python train.py --n_layer=12 --d_model=256 --n_head=8 --n_kv_head=4 --head_dim=32 --d_mlp=704 --vocab_size=32768 --activation="swiglu" --norm="rmsnorm" --norm_place="pre" --norm_eps=1e-06 --positions="rope" --rope_base=10000.0 --rope_fraction=0.75 --qk_norm=false --attn_scale=0.177 --bias="none" --tie_embeddings=false --parallel_block=false --extras=["capped logits"] --init="normal" --init_std_qkv=0.0346 --init_std_o=0.0 --init_std_up=0.0346 --init_std_down=0.0 --optimizer="adamw" --lr=0.00151 --lr_mult_o=0.768 --beta1=0.95 --beta2=0.95 --lr_head=0.00873 --grad_clip=1.0 --warmup_steps=532 --schedule="cos" --final_lr_fraction=0.1 --batch_tokens=[32768, 65536, 131072] --seq_len=256 --doc_mask=true --train_tokens=700600000 --steps=10215 --dataset="wikipedia_en"
MLP neurons of a small language model. Each row is named by its layer, matrix (gate and up: input weights) and neuron, and shows model dimensions 96-223. Each number is 200 + 40 x the weight over its row's rms, rounded and kept within 0 to 999. A neuron's up and down rows have the sign that makes its largest values positive.
After each neuron's rows, "fires in" lists the words (lower case) most often at its 100 highest values on Wikipedia text that the model never trained on.

L2.gate311,189,188,188,189,229,226,299,257,155,212,180,111,149,228,245,149,152,169,193,194,217,221,223,185,99,257,113,197,209,242,218,199,174,157,187,218,236,177,204,145,203,257,185,177,177,219,197,221,154,182,308,252,172,252,228,203,196,175,165,151,209,186,242,188,194,281,225,179,209,189,186,222,245,145,229,236,276,204,173,189,188,196,254,146,192,220,188,208,186,207,215,115,178,243,167,181,236,163,180,202,199,121,187,201,138,227,187,147,190,189,179,155,204,151,195,224,132,238,155,199,150,140,209,212,250,172,269,150
L2.up311,167,244,207,170,198,228,245,222,186,174,193,145,137,172,179,262,222,127,221,160,121,185,258,200,261,234,159,169,141,201,203,244,165,163,224,172,211,170,199,152,195,294,142,210,207,210,168,257,200,188,219,197,229,206,185,159,216,173,158,167,171,171,167,184,191,231,257,181,208,186,141,201,237,146,190,181,187,214,173,161,223,203,200,239,102,178,186,197,88,195,163,86,207,222,102,188,200,187,213,210,179,153,238,246,150,170,172,185,185,262,164,188,158,170,181,205,255,212,111,148,225,172,180,196,191,232,202,164
fires in: "to", "match", "of"

L4.gate516,236,172,214,243,166,212,163,232,178,234,185,150,217,243,197,135,200,254,198,147,134,233,212,213,211,189,244,200,273,175,182,167,182,173,243,206,216,141,179,302,244,221,158,177,172,212,209,233,228,249,265,269,235,233,197,247,185,152,217,163,173,215,245,215,173,218,132,135,151,131,230,184,273,198,207,225,248,167,156,133,185,251,224,178,198,207,218,184,206,175,170,256,177,153,172,170,146,215,219,278,117,269,143,201,197,139,219,208,152,200,209,191,155,141,278,195,225,166,208,180,213,160,208,237,246,198,232,172
L4.up516,208,223,268,153,242,183,192,158,247,235,217,164,216,200,235,182,191,149,200,170,123,177,231,214,269,183,199,180,200,220,194,181,142,199,120,265,150,169,188,188,149,175,178,168,174,212,93,240,193,132,168,271,179,216,134,147,110,144,239,237,142,252,115,191,246,232,177,257,201,268,179,172,180,235,189,223,244,160,157,175,236,140,190,162,127,188,103,213,138,207,182,161,171,101,164,216,193,205,100,157,140,207,194,189,210,222,214,166,237,167,211,162,220,184,199,188,218,166,215,144,156,202,178,247,170,146,231,182
fires in: "well", "to", "result", "would"

L4.gate389,194,121,154,213,222,240,211,144,188,174,170,170,110,183,203,134,147,254,145,217,204,163,258,195,186,188,228,169,180,192,225,171,221,197,214,159,188,213,227,116,179,255,159,200,244,149,122,163,167,214,188,213,178,292,112,228,250,195,229,257,132,215,188,279,177,206,180,242,243,249,318,230,216,172,243,226,221,239,163,147,279,223,284,234,187,176,232,249,211,191,243,145,165,159,197,187,204,182,226,219,175,247,206,249,241,243,160,207,226,225,149,194,204,163,187,224,156,170,216,196,196,216,177,189,233,144,246,243
L4.up389,211,132,246,240,156,218,194,139,184,187,204,177,211,155,225,185,283,134,242,168,199,189,179,153,120,233,234,180,152,265,127,255,180,288,242,232,154,219,220,183,246,216,216,221,214,167,145,263,198,132,276,145,211,220,226,207,213,211,184,232,201,134,229,206,231,257,184,317,200,193,246,232,213,242,191,251,216,216,178,161,196,155,170,208,121,154,160,191,150,204,332,232,168,279,215,98,232,224,174,204,185,133,222,192,215,215,184,247,203,149,216,127,134,199,212,177,244,209,246,259,231,200,121,145,157,187,212,133
fires in: "to", "would", "the", "each", "not", "will"

L8.gate115,155,197,195,145,161,204,238,229,210,256,197,137,182,190,227,217,180,232,143,167,239,207,172,210,197,237,169,169,189,203,248,202,188,250,205,163,213,213,211,162,98,228,192,237,234,163,146,231,204,220,201,185,204,145,188,242,201,217,183,272,122,143,208,133,166,201,245,241,142,234,214,250,192,249,207,191,262,211,238,247,298,118,263,242,231,137,233,230,178,146,254,141,195,194,166,150,151,225,198,150,242,307,279,124,274,178,216,146,277,225,217,152,202,174,257,213,198,174,208,205,253,207,161,190,182,185,207,252
L8.up115,236,170,190,183,188,159,173,140,206,261,135,202,165,169,257,219,232,240,169,250,211,181,240,219,191,342,244,247,151,109,237,213,174,158,125,231,225,183,239,182,248,260,221,197,152,183,156,154,207,183,208,171,140,199,193,228,268,217,243,174,186,176,206,142,207,226,175,184,202,208,209,192,244,158,175,215,234,159,248,160,250,156,200,205,193,197,185,252,270,191,190,197,285,204,247,230,257,148,243,211,268,200,193,154,176,143,173,301,157,264,187,225,267,218,152,263,156,276,143,201,230,152,174,240,194,124,161,188
fires in: "sq", "km", "2", "w", "mi", "5"

L4.gate63,179,233,171,268,166,205,225,265,180,247,204,192,125,166,227,184,151,238,162,217,167,219,191,158,160,230,150,234,68,222,185,279,206,198,197,194,157,247,164,186,225,218,239,147,194,222,160,221,195,168,179,210,182,168,260,224,155,113,153,226,213,175,248,263,225,192,215,177,199,124,210,250,191,233,197,172,211,217,198,243,204,199,205,182,218,212,143,205,199,184,171,148,170,195,136,173,76,205,136,166,206,238,219,225,243,208,160,233,219,161,210,226,194,206,298,158,152,215,252,204,187,196,233,304,197,196,119,241
L4.up63,234,174,178,179,137,223,224,254,231,234,213,165,133,216,223,132,262,232,178,153,153,161,195,192,157,232,190,205,185,286,203,150,159,212,204,166,191,198,202,199,165,158,186,219,192,154,166,203,241,206,245,218,168,204,229,163,184,239,246,316,145,190,159,217,63,225,182,189,199,200,272,249,236,212,206,214,248,253,86,215,276,150,157,141,207,138,173,212,256,206,190,225,221,294,252,228,188,228,183,262,213,226,160,137,211,180,133,247,241,176,193,219,205,180,179,232,189,200,215,235,189,236,250,130,146,249,234,200
fires in: "that", "this", "same", "any"

L4.gate285,169,127,263,255,258,178,212,196,250,187,167,190,201,272,168,131,245,211,216,182,248,167,148,168,219,159,270,243,219,140,183,217,136,301,246,252,214,192,188,181,180,195,209,233,196,129,248,223,205,277,207,219,194,206,220,208,157,188,253,165,170,131,180,158,128,196,222,191,187,168,181,194,220,239,172,206,196,310,274,260,167,266,192,224,146,168,278,140,170,176,194,189,239,199,211,233,243,243,162,205,187,165,229,265,301,311,177,178,208,198,162,195,143,161,236,208,239,126,186,183,244,190,194,237,205,207,260,186
L4.up285,220,244,220,193,218,229,209,204,184,209,184,211,240,154,211,131,231,160,185,129,222,164,175,201,125,276,189,209,131,254,174,163,161,149,182,232,126,155,197,163,205,225,279,253,166,200,214,207,265,163,256,136,199,198,267,214,203,244,170,225,183,184,205,199,126,180,245,137,193,217,185,208,268,219,193,199,231,208,198,227,203,196,214,147,208,271,101,131,95,115,194,157,201,223,207,210,234,192,251,187,219,155,175,207,162,168,162,246,182,241,169,207,190,200,194,240,116,203,239,207,216,254,216,259,284,129,227,222
fires in: "his", "its", "and", "the", "their", "s"

L4.gate119,222,164,211,248,176,160,183,159,232,299,243,197,269,207,247,181,244,241,136,178,297,216,254,189,203,221,217,302,248,211,155,200,142,237,238,224,189,189,211,193,187,199,223,229,210,116,196,241,160,207,210,92,170,116,236,241,248,194,257,257,149,166,175,267,159,166,118,171,258,169,228,218,225,185,207,186,250,233,144,193,250,175,249,195,182,214,253,237,124,146,236,190,202,205,154,123,122,308,231,147,226,227,179,216,234,243,137,239,222,233,193,184,200,184,178,183,231,177,256,217,227,135,241,188,275,149,195,284
L4.up119,176,140,165,193,239,170,144,126,126,230,209,241,171,288,220,149,142,131,219,159,219,135,259,218,172,233,181,221,282,177,191,205,210,193,217,234,223,201,219,197,224,168,251,169,236,204,161,213,208,172,181,292,170,194,212,207,158,139,240,231,238,191,169,94,107,177,199,170,185,203,223,153,216,150,103,167,215,223,215,198,223,203,155,209,189,200,178,206,168,223,210,223,283,235,142,247,192,182,163,188,323,151,186,215,224,192,156,187,213,177,143,173,146,152,183,211,188,192,169,186,185,235,271,204,291,215,347,185
fires in: "of", "the", "to", "and", "in"

L2.gate599,156,236,169,120,185,182,246,236,195,167,216,184,162,229,260,196,200,213,181,163,232,277,193,169,198,190,148,185,172,180,135,219,179,241,235,194,159,197,176,147,199,243,208,190,212,135,169,195,124,239,198,189,203,126,159,212,257,158,193,235,186,149,194,146,216,266,162,223,183,239,206,270,141,125,166,181,188,250,234,141,200,190,200,260,179,139,239,190,194,160,205,126,200,161,253,163,194,167,172,223,235,204,248,195,226,252,176,159,248,277,196,202,184,283,139,138,194,205,200,236,180,174,164,248,166,175,221,219
L2.up599,168,203,230,112,144,206,265,263,175,235,218,264,103,193,172,241,211,201,203,248,196,309,89,170,173,160,184,252,160,207,214,137,228,191,156,150,183,263,172,180,157,244,161,216,189,210,164,187,127,172,160,162,258,177,158,162,158,170,225,206,204,197,285,175,232,216,160,237,161,206,197,161,176,106,207,190,129,274,250,173,177,154,236,206,201,211,256,143,156,228,139,194,242,143,256,135,153,198,212,234,222,209,291,147,173,193,203,163,201,263,200,219,218,169,183,158,235,177,229,231,148,201,162,230,143,201,199,168
fires in: "all", "each", "one"

L4.gate13,141,196,143,237,197,147,144,163,179,211,183,233,161,261,234,174,141,214,135,204,178,265,272,181,262,143,194,164,257,150,191,262,155,205,159,172,153,144,172,207,238,254,139,207,233,120,260,210,232,234,222,192,218,216,162,216,261,160,206,178,171,59,238,186,212,186,263,225,209,164,183,207,184,125,192,173,211,175,165,219,226,280,224,259,195,220,210,220,228,216,188,218,166,219,191,236,177,185,192,259,238,169,235,158,152,259,200,245,162,165,121,204,210,190,194,185,281,252,226,219,227,245,168,217,215,135,198,176
L4.up13,173,202,145,118,159,139,261,158,200,177,233,181,42,218,131,155,241,175,171,180,137,106,197,189,254,156,152,234,165,185,198,238,241,281,190,216,173,126,142,223,162,203,215,204,166,270,191,225,188,209,196,169,234,257,188,185,251,214,130,202,258,216,213,190,216,201,191,234,209,193,193,202,205,244,218,256,200,200,219,251,192,228,217,139,201,174,163,157,203,178,181,222,224,184,190,187,207,183,145,127,169,138,171,139,192,257,189,165,224,175,182,216,165,135,171,248,192,210,181,211,211,148,194,223,230,183,236,157
fires in: "to", "for"

L9.gate371,208,224,167,258,209,245,218,227,221,208,193,226,174,202,212,152,118,201,225,219,174,185,235,153,219,161,186,125,175,241,158,183,172,93,204,200,205,203,191,232,175,172,275,166,131,238,299,219,178,205,215,209,183,245,162,184,205,190,147,267,169,176,175,148,238,207,252,181,224,154,249,211,157,126,177,240,271,171,197,301,238,284,193,176,172,205,121,238,196,185,256,203,240,200,132,166,78,177,238,208,234,219,221,196,193,207,193,255,190,154,161,221,204,164,203,203,141,166,195,204,232,263,185,191,202,270,198,228
L9.up371,134,163,163,220,219,145,171,135,219,210,193,152,159,283,267,195,216,229,214,182,233,172,193,191,156,190,209,216,117,206,208,170,151,131,218,224,186,122,209,150,220,203,156,118,210,267,272,197,190,140,225,208,219,234,146,257,173,221,194,218,187,203,124,194,221,155,155,171,143,172,273,216,227,179,250,156,187,178,126,219,254,171,184,167,239,272,119,159,183,190,196,205,255,205,200,182,171,171,210,268,265,143,214,241,190,139,184,197,162,246,214,241,229,176,127,231,242,188,178,271,169,228,175,158,151,181,179,180
fires in: "to", "that", "who", "they"

L4.gate623,213,223,171,224,203,238,103,198,259,234,193,201,212,211,233,230,247,239,272,216,193,217,203,221,243,229,215,236,184,211,204,241,274,229,240,172,249,170,154,128,151,225,160,257,149,173,248,222,177,287,244,255,225,230,207,203,298,246,155,161,199,279,141,155,180,186,238,208,221,214,188,186,174,221,219,130,226,206,210,128,249,218,199,286,184,219,214,190,215,173,191,203,150,220,191,238,238,157,211,164,233,213,265,283,139,239,165,175,167,215,99,192,230,168,231,151,208,151,169,180,244,170,194,205,266,174,166,228
L4.up623,251,269,194,269,208,215,239,205,164,206,193,150,166,243,201,144,165,153,201,154,172,170,195,311,199,209,195,168,232,249,275,204,129,187,276,211,224,216,194,165,265,190,205,134,168,259,187,188,176,213,145,210,254,240,171,241,259,183,199,223,186,216,239,219,131,211,236,287,237,250,237,195,221,185,335,224,275,146,134,168,163,168,233,204,212,222,236,220,251,202,228,212,173,275,259,263,243,190,201,216,222,212,130,197,173,205,133,228,237,222,114,182,208,155,192,218,245,228,148,324,187,217,156,190,209,127,236,170
fires in: "de", "with", "at", "of", "in"

L4.gate160,179,227,149,190,174,207,167,210,223,209,176,178,176,250,276,198,191,158,136,205,271,258,264,147,180,268,249,211,198,199,185,202,177,166,245,137,252,190,176,132,253,243,141,181,276,178,291,239,188,178,244,213,235,218,184,228,287,192,276,160,195,145,235,246,205,230,146,212,289,163,236,243,185,138,162,187,209,190,166,189,203,156,291,182,118,193,228,248,217,193,183,96,215,185,177,210,217,211,168,235,221,157,257,272,205,188,226,191,234,262,171,275,136,203,212,211,266,124,196,198,210,136,193,204,201,135,244,242
L4.up160,197,162,167,269,169,176,202,161,214,206,195,143,178,219,185,221,202,164,130,280,270,219,222,192,217,165,201,273,249,225,195,127,218,209,240,224,268,129,178,160,179,225,233,181,167,147,189,200,177,207,174,221,149,205,217,210,177,154,201,171,136,105,190,182,202,162,170,240,256,245,218,207,293,245,215,181,187,233,247,154,177,244,255,243,189,227,220,204,266,236,206,170,183,155,280,181,218,219,183,191,172,206,173,136,188,250,166,253,178,199,217,109,151,130,164,165,178,171,188,254,242,278,266,177,197,120,199,193
fires in: "to", "in", "by", "at"

L9.gate404,275,206,135,178,223,280,197,245,138,202,243,221,200,153,238,166,179,168,157,259,136,217,242,114,164,129,196,178,204,167,207,239,212,186,199,171,232,219,193,277,195,223,154,180,192,208,200,167,222,219,188,155,189,219,248,244,176,206,249,176,218,168,273,231,185,211,191,159,189,173,237,221,161,132,212,210,219,252,187,231,150,252,247,210,224,200,192,213,175,245,130,262,171,211,208,212,177,158,128,171,284,176,198,193,210,204,164,175,242,153,203,279,169,57,203,154,223,153,190,198,199,180,232,193,202,219,211,145
L9.up404,181,179,188,188,232,231,196,215,156,225,231,142,120,182,219,193,158,176,253,164,177,246,196,239,250,196,197,133,186,203,194,280,199,162,189,206,48,170,253,246,147,153,264,115,238,200,247,184,249,240,202,210,147,145,203,199,142,171,159,210,161,249,202,197,135,158,197,190,221,138,257,215,150,221,225,179,171,211,260,252,189,172,152,190,217,210,171,173,183,164,186,217,274,209,271,178,168,181,250,184,208,108,302,190,262,206,144,249,120,175,237,162,198,133,189,133,176,201,152,164,235,197,190,228,204,183,174,176
fires in: "we", "they", "he", "you", "that"

L4.gate583,203,189,190,230,152,192,182,152,182,267,291,246,262,210,262,135,179,152,106,247,103,262,246,154,186,148,218,217,185,264,185,158,171,215,192,163,229,153,122,174,248,167,110,232,223,181,199,146,216,240,181,258,231,194,192,222,227,206,229,213,109,203,216,233,203,241,224,298,219,214,237,249,237,141,183,227,229,193,227,210,240,172,258,222,199,231,230,200,187,218,170,177,214,179,196,158,153,198,163,288,240,249,216,141,122,224,174,205,239,228,220,181,171,152,238,154,249,183,253,215,116,218,239,167,173,183,224,167
L4.up583,213,191,181,189,199,170,192,164,229,215,269,146,182,241,229,264,180,134,191,239,167,234,193,197,275,158,182,139,210,244,235,235,211,181,227,202,216,144,236,213,151,232,197,145,244,161,198,157,117,201,225,188,146,147,123,193,255,285,215,173,246,231,232,229,265,113,197,270,247,180,177,163,264,159,187,207,199,228,170,268,178,207,220,181,189,265,165,146,200,237,177,125,209,213,173,246,208,191,223,185,223,271,234,206,198,244,282,174,239,192,192,218,186,184,209,135,180,175,195,253,254,185,284,156,188,145,189,153
fires in: "not", "would", "to", "will"

L4.gate698,191,163,257,115,130,203,174,117,133,168,209,216,189,220,214,215,154,252,164,159,154,221,267,207,155,257,174,189,206,175,181,312,193,277,212,283,156,172,157,224,203,99,230,149,253,235,224,204,156,237,246,226,197,130,223,237,182,180,160,214,202,192,219,223,187,130,189,216,244,204,251,242,216,167,184,169,232,192,216,177,241,226,129,218,186,208,238,203,197,237,200,246,201,176,158,158,186,154,254,256,197,214,192,245,265,236,150,148,173,222,126,146,159,150,312,204,174,172,229,265,194,214,230,181,197,172,197,255
L4.up698,275,212,144,180,181,175,179,157,186,245,193,143,176,221,136,166,178,224,179,177,264,155,197,243,206,150,201,266,268,175,179,170,251,176,153,243,200,228,112,199,119,153,157,252,179,170,159,262,167,160,270,138,252,163,181,155,153,224,193,207,149,188,181,185,180,208,156,149,234,245,163,185,276,174,172,185,163,150,242,81,218,222,184,264,161,151,216,207,238,178,209,293,127,252,176,192,234,166,146,122,216,191,267,174,189,252,206,197,210,255,224,242,224,171,236,223,219,207,211,130,217,191,181,193,192,156,211,214
fires in: "it", "for", "to", "him", "his", "of"

L2.gate646,186,192,213,219,200,150,250,196,221,190,247,239,173,178,237,139,152,258,147,178,311,180,168,198,178,181,199,231,210,164,233,234,237,227,219,236,288,209,186,197,150,217,237,157,278,200,189,179,167,266,273,155,133,193,181,178,171,163,232,187,193,155,159,213,189,282,237,181,198,205,245,245,184,205,195,232,129,158,193,154,213,192,275,186,195,172,182,160,178,182,209,197,163,148,212,193,97,202,107,184,269,232,236,201,221,149,308,121,216,183,210,179,176,186,240,170,217,178,182,200,204,187,199,216,220,185,235,205
L2.up646,118,127,197,152,239,196,228,159,295,203,171,213,230,183,202,164,219,184,224,200,159,195,183,175,159,145,286,218,270,216,208,192,177,190,168,309,152,185,221,187,173,126,184,195,128,276,243,194,225,209,224,144,185,148,175,200,200,181,142,136,200,188,168,229,159,168,197,281,279,212,211,202,192,119,250,172,222,202,172,193,209,204,267,229,171,173,145,227,100,262,211,189,217,161,150,254,193,228,242,145,246,244,250,195,192,191,105,179,240,222,204,203,201,237,223,205,279,204,210,283,286,243,259,196,227,158,186,191
fires in: "of", "were", "are", "like", "lizzie", "among"

L7.gate363,223,145,215,213,190,310,189,186,222,241,262,179,158,157,253,177,157,263,109,198,178,245,144,261,172,244,216,262,203,211,219,250,231,257,220,160,180,124,246,123,223,170,209,257,286,261,223,189,209,218,186,124,213,259,195,248,114,168,238,258,187,153,212,197,192,203,209,243,125,226,250,227,200,210,153,156,208,144,232,246,227,141,188,259,196,179,199,189,254,152,185,201,178,180,210,175,166,214,191,220,189,150,168,204,212,171,132,151,270,208,157,229,125,206,215,197,263,134,239,232,221,223,239,180,225,184,171,254
L7.up363,211,125,233,137,208,255,237,192,200,334,187,267,190,231,170,167,238,277,210,182,215,166,202,172,168,232,78,200,166,176,212,164,174,136,153,198,157,210,198,160,187,196,228,171,202,235,245,200,48,226,231,186,149,233,245,143,243,127,206,237,225,150,207,277,187,194,229,185,178,273,205,162,216,180,164,218,194,171,130,99,238,204,223,182,110,185,165,151,231,220,158,171,198,257,171,144,245,208,230,148,254,225,180,197,205,215,191,105,169,253,177,209,174,207,187,176,183,182,192,134,169,155,194,202,220,165,124,228
fires in: "on"

L7.gate391,191,215,233,147,172,201,184,200,191,235,152,165,157,285,217,127,185,230,145,183,258,128,235,190,206,165,176,235,146,191,201,199,253,176,162,84,296,84,179,192,235,233,214,276,220,242,237,279,175,206,180,194,218,252,187,252,229,212,205,158,236,155,224,189,224,155,248,163,227,149,223,243,228,178,122,169,156,209,169,228,286,153,219,220,199,211,201,205,179,199,193,181,285,234,267,211,174,118,197,184,188,199,174,251,169,244,119,202,264,236,205,215,156,134,222,211,182,188,209,151,199,202,173,255,261,133,202,165
L7.up391,219,240,173,212,85,214,171,154,142,203,199,221,237,167,219,141,152,280,174,100,186,186,157,271,120,228,146,160,241,237,197,259,153,218,220,173,218,231,178,212,268,165,258,219,195,182,206,194,135,214,261,168,166,117,154,229,204,235,233,176,199,154,211,193,143,181,161,239,252,176,226,169,234,154,156,232,189,216,244,214,180,205,182,172,225,202,150,210,183,254,241,238,237,192,203,199,178,191,187,207,216,208,264,202,195,216,156,285,208,213,211,204,183,186,227,229,207,217,205,226,219,246,211,212,198,197,121,153
fires in: "1", "before", "1st", "by", "of", "31"

L8.gate276,194,137,167,184,223,258,173,285,158,188,282,175,157,154,221,184,166,148,189,222,205,184,280,195,154,201,120,237,169,194,227,230,227,194,155,221,192,199,135,215,163,179,226,169,225,210,152,145,245,268,237,244,122,185,155,202,247,166,136,168,150,182,210,226,189,180,197,145,200,193,214,225,207,176,106,189,118,204,181,168,165,226,224,222,187,204,190,240,156,175,227,199,181,254,232,167,193,170,183,162,235,249,203,120,120,195,165,186,220,136,244,205,190,200,147,182,166,196,178,176,236,148,157,255,208,170,143,194
L8.up276,162,154,231,237,159,212,193,198,169,262,200,163,200,246,188,220,136,208,160,165,231,268,192,189,172,259,196,212,241,208,124,235,148,182,220,276,198,186,161,224,249,282,170,209,226,155,267,263,169,179,223,148,199,260,209,191,291,220,192,179,159,184,196,231,245,173,170,224,205,227,279,176,221,213,166,177,199,189,125,200,178,192,208,233,197,167,242,196,167,203,214,221,170,201,275,189,229,242,177,201,163,200,169,168,209,182,219,179,169,225,155,241,137,215,153,153,180,193,282,199,147,204,201,100,155,187,177,207
fires in: "to", "would", "not", "could"

L2.gate480,163,176,186,172,195,186,154,111,153,303,196,162,172,231,265,134,235,158,111,173,205,205,199,176,231,205,207,275,198,195,111,315,124,175,242,197,262,185,183,165,239,194,281,198,142,139,229,206,196,237,248,243,192,158,187,171,199,198,163,270,219,232,167,127,153,195,190,259,283,192,166,179,213,165,168,161,168,199,133,168,280,224,220,138,231,199,152,241,223,175,139,183,278,195,145,185,206,229,197,202,193,189,201,191,259,217,171,228,209,173,171,178,222,146,292,236,205,213,202,192,222,177,242,223,227,215,214,216
L2.up480,177,229,183,179,197,160,165,202,187,196,240,190,82,208,121,265,176,159,191,208,249,185,170,162,208,195,197,189,270,181,188,215,207,203,179,216,260,188,227,225,218,186,255,159,140,215,197,218,166,209,260,246,145,162,153,171,130,267,281,255,179,199,208,166,200,159,158,250,205,273,216,149,218,165,246,190,227,238,83,234,149,156,218,177,256,211,227,153,289,234,199,174,236,249,223,150,160,208,276,258,193,175,183,236,155,190,163,213,165,233,220,164,177,217,201,242,153,216,207,258,100,234,244,193,187,188,227,123
fires in: "through", "by", "in", "to", "sdp40fs"

L2.gate583,187,219,192,233,142,179,163,116,146,191,256,219,189,286,219,181,214,186,194,188,161,223,147,179,202,105,207,214,88,169,181,239,222,190,225,266,183,210,101,136,197,140,209,229,202,152,126,195,259,234,185,167,127,228,153,197,222,273,181,156,191,184,173,143,246,252,152,227,265,233,213,227,197,168,141,230,189,176,154,143,167,169,185,232,110,238,190,185,206,222,173,174,142,173,200,174,163,256,222,103,210,235,186,198,227,191,232,140,220,177,195,247,220,217,227,132,226,181,202,228,248,233,243,308,168,140,215,203
L2.up583,191,128,172,126,193,199,150,143,267,175,154,216,175,220,209,147,171,184,194,132,225,219,212,155,198,177,218,179,201,176,193,161,204,281,166,276,207,236,187,185,194,205,152,206,143,288,189,198,163,209,151,185,190,238,294,214,222,150,263,239,249,153,193,150,198,211,175,289,214,266,199,228,133,183,190,216,165,148,121,135,212,161,297,205,191,196,208,202,150,211,271,190,173,181,212,249,156,251,225,255,248,225,120,216,273,187,232,174,285,195,213,190,167,210,217,156,241,259,164,207,233,148,251,195,186,225,196,181
fires in: "of", "are", "were"

L4.gate591,213,239,188,210,157,160,162,171,193,170,243,150,224,178,214,214,189,151,211,204,167,184,207,100,301,208,261,233,169,197,156,236,159,148,238,178,240,152,188,209,109,151,206,229,166,138,187,218,205,225,171,262,161,197,213,244,207,136,183,260,155,257,127,180,209,197,144,196,165,190,278,214,176,165,190,116,205,201,165,270,280,188,183,206,131,168,233,216,191,142,201,142,133,166,207,142,128,274,205,123,197,161,188,268,223,232,111,160,162,147,144,178,162,170,191,216,176,130,231,159,201,172,232,206,223,189,230,244
L4.up591,246,171,261,218,277,139,152,109,170,244,234,178,202,224,176,133,126,178,226,228,208,236,216,171,177,229,184,211,161,189,231,223,192,148,168,201,185,180,172,211,218,186,188,143,190,147,179,218,173,132,169,193,148,182,170,226,196,213,147,299,181,226,167,174,225,246,160,188,116,257,184,165,253,146,258,171,197,154,181,195,157,215,134,177,197,189,185,191,192,136,166,200,174,188,103,171,169,224,148,230,221,203,288,262,196,199,233,255,162,264,257,239,190,241,183,232,199,274,181,176,175,215,189,243,246,144,176,166
fires in: "well", "and", "a", "that", "to", "whole"

L4.gate563,187,176,137,158,206,202,280,190,104,256,192,168,265,224,210,136,131,165,95,157,251,207,226,199,127,222,219,223,193,199,183,274,191,221,287,168,138,155,212,225,247,180,186,200,204,164,164,199,207,188,114,139,267,233,231,258,163,210,188,256,152,225,243,194,180,228,191,176,221,187,171,211,162,215,116,193,183,222,189,274,219,180,183,201,141,197,171,155,171,243,254,221,189,166,233,199,167,241,185,235,143,241,186,143,205,207,179,148,212,216,193,230,159,177,262,259,200,273,292,227,192,163,194,214,246,114,254,138
L4.up563,189,206,213,171,238,203,311,181,93,200,143,207,220,187,171,168,146,216,183,198,225,145,160,203,159,269,214,240,224,183,224,141,137,220,192,195,214,228,187,157,236,182,261,190,180,236,230,128,146,184,193,179,119,231,214,171,143,164,169,188,180,176,200,261,177,182,183,198,186,209,227,168,228,182,275,223,199,214,173,220,159,145,257,197,257,225,171,181,181,166,239,211,210,196,217,231,236,198,168,186,221,162,153,237,234,234,176,235,178,224,186,178,179,232,173,190,181,209,120,272,167,214,221,245,190,298,162,175
fires in: "on", "to", "off", "down"

L4.gate139,171,212,256,109,223,191,265,139,123,198,204,150,166,222,170,185,166,179,226,171,247,159,193,197,137,248,249,203,149,186,167,201,175,256,177,222,219,161,238,203,194,220,248,194,234,234,168,257,190,248,241,174,190,172,230,290,234,195,161,137,169,229,200,247,238,208,172,201,204,283,254,205,263,155,210,145,169,239,250,149,216,195,196,222,153,236,232,162,203,198,209,277,201,229,174,205,181,195,226,165,152,192,191,257,232,249,144,208,193,211,142,145,293,143,131,185,162,186,166,202,161,147,153,206,164,191,203,202
L4.up139,209,225,243,209,166,271,213,147,207,138,137,254,266,184,237,177,223,224,174,158,138,145,256,215,174,249,180,271,172,142,165,177,170,222,266,219,190,177,159,161,205,114,224,173,155,201,224,196,126,202,244,181,168,177,201,255,185,157,232,212,241,230,188,231,151,256,260,249,179,174,193,182,252,232,238,214,145,188,168,158,221,181,178,248,155,191,183,197,306,251,172,173,285,233,213,153,210,154,219,296,201,166,211,258,235,232,214,207,164,172,151,205,175,167,189,240,196,97,154,213,208,235,109,155,156,204,194,287
fires in: "from", "at", "by", "to", "of"

L2.gate414,189,163,198,170,262,217,224,187,231,201,163,201,170,256,220,254,172,147,125,177,183,173,176,169,198,194,160,157,265,278,194,210,213,267,272,157,164,154,231,175,198,220,202,160,207,183,98,232,160,181,137,172,181,214,192,164,196,127,169,165,236,138,159,264,247,163,211,181,187,183,214,218,245,192,193,250,195,207,238,225,206,184,190,219,216,173,180,262,193,218,173,262,105,183,113,173,206,170,112,261,200,187,148,226,194,331,196,132,218,134,204,230,182,260,248,255,194,232,164,210,205,173,207,277,192,265,222,201
L2.up414,137,207,267,171,208,178,177,160,231,180,190,248,118,189,230,225,309,269,197,219,201,191,181,175,233,210,102,243,249,170,188,196,159,165,202,272,120,202,199,166,212,214,205,200,225,281,132,126,143,202,169,137,307,182,195,214,128,139,132,107,207,234,236,227,244,177,191,167,207,148,301,206,235,202,154,218,282,219,136,253,193,284,208,222,172,183,194,210,216,190,169,188,184,210,224,127,255,226,145,195,198,179,217,160,152,202,144,262,230,176,187,170,239,214,196,229,196,211,204,96,194,239,152,176,234,178,112,185
fires in: "gave", "decided", "took", "give", "awarded", "called"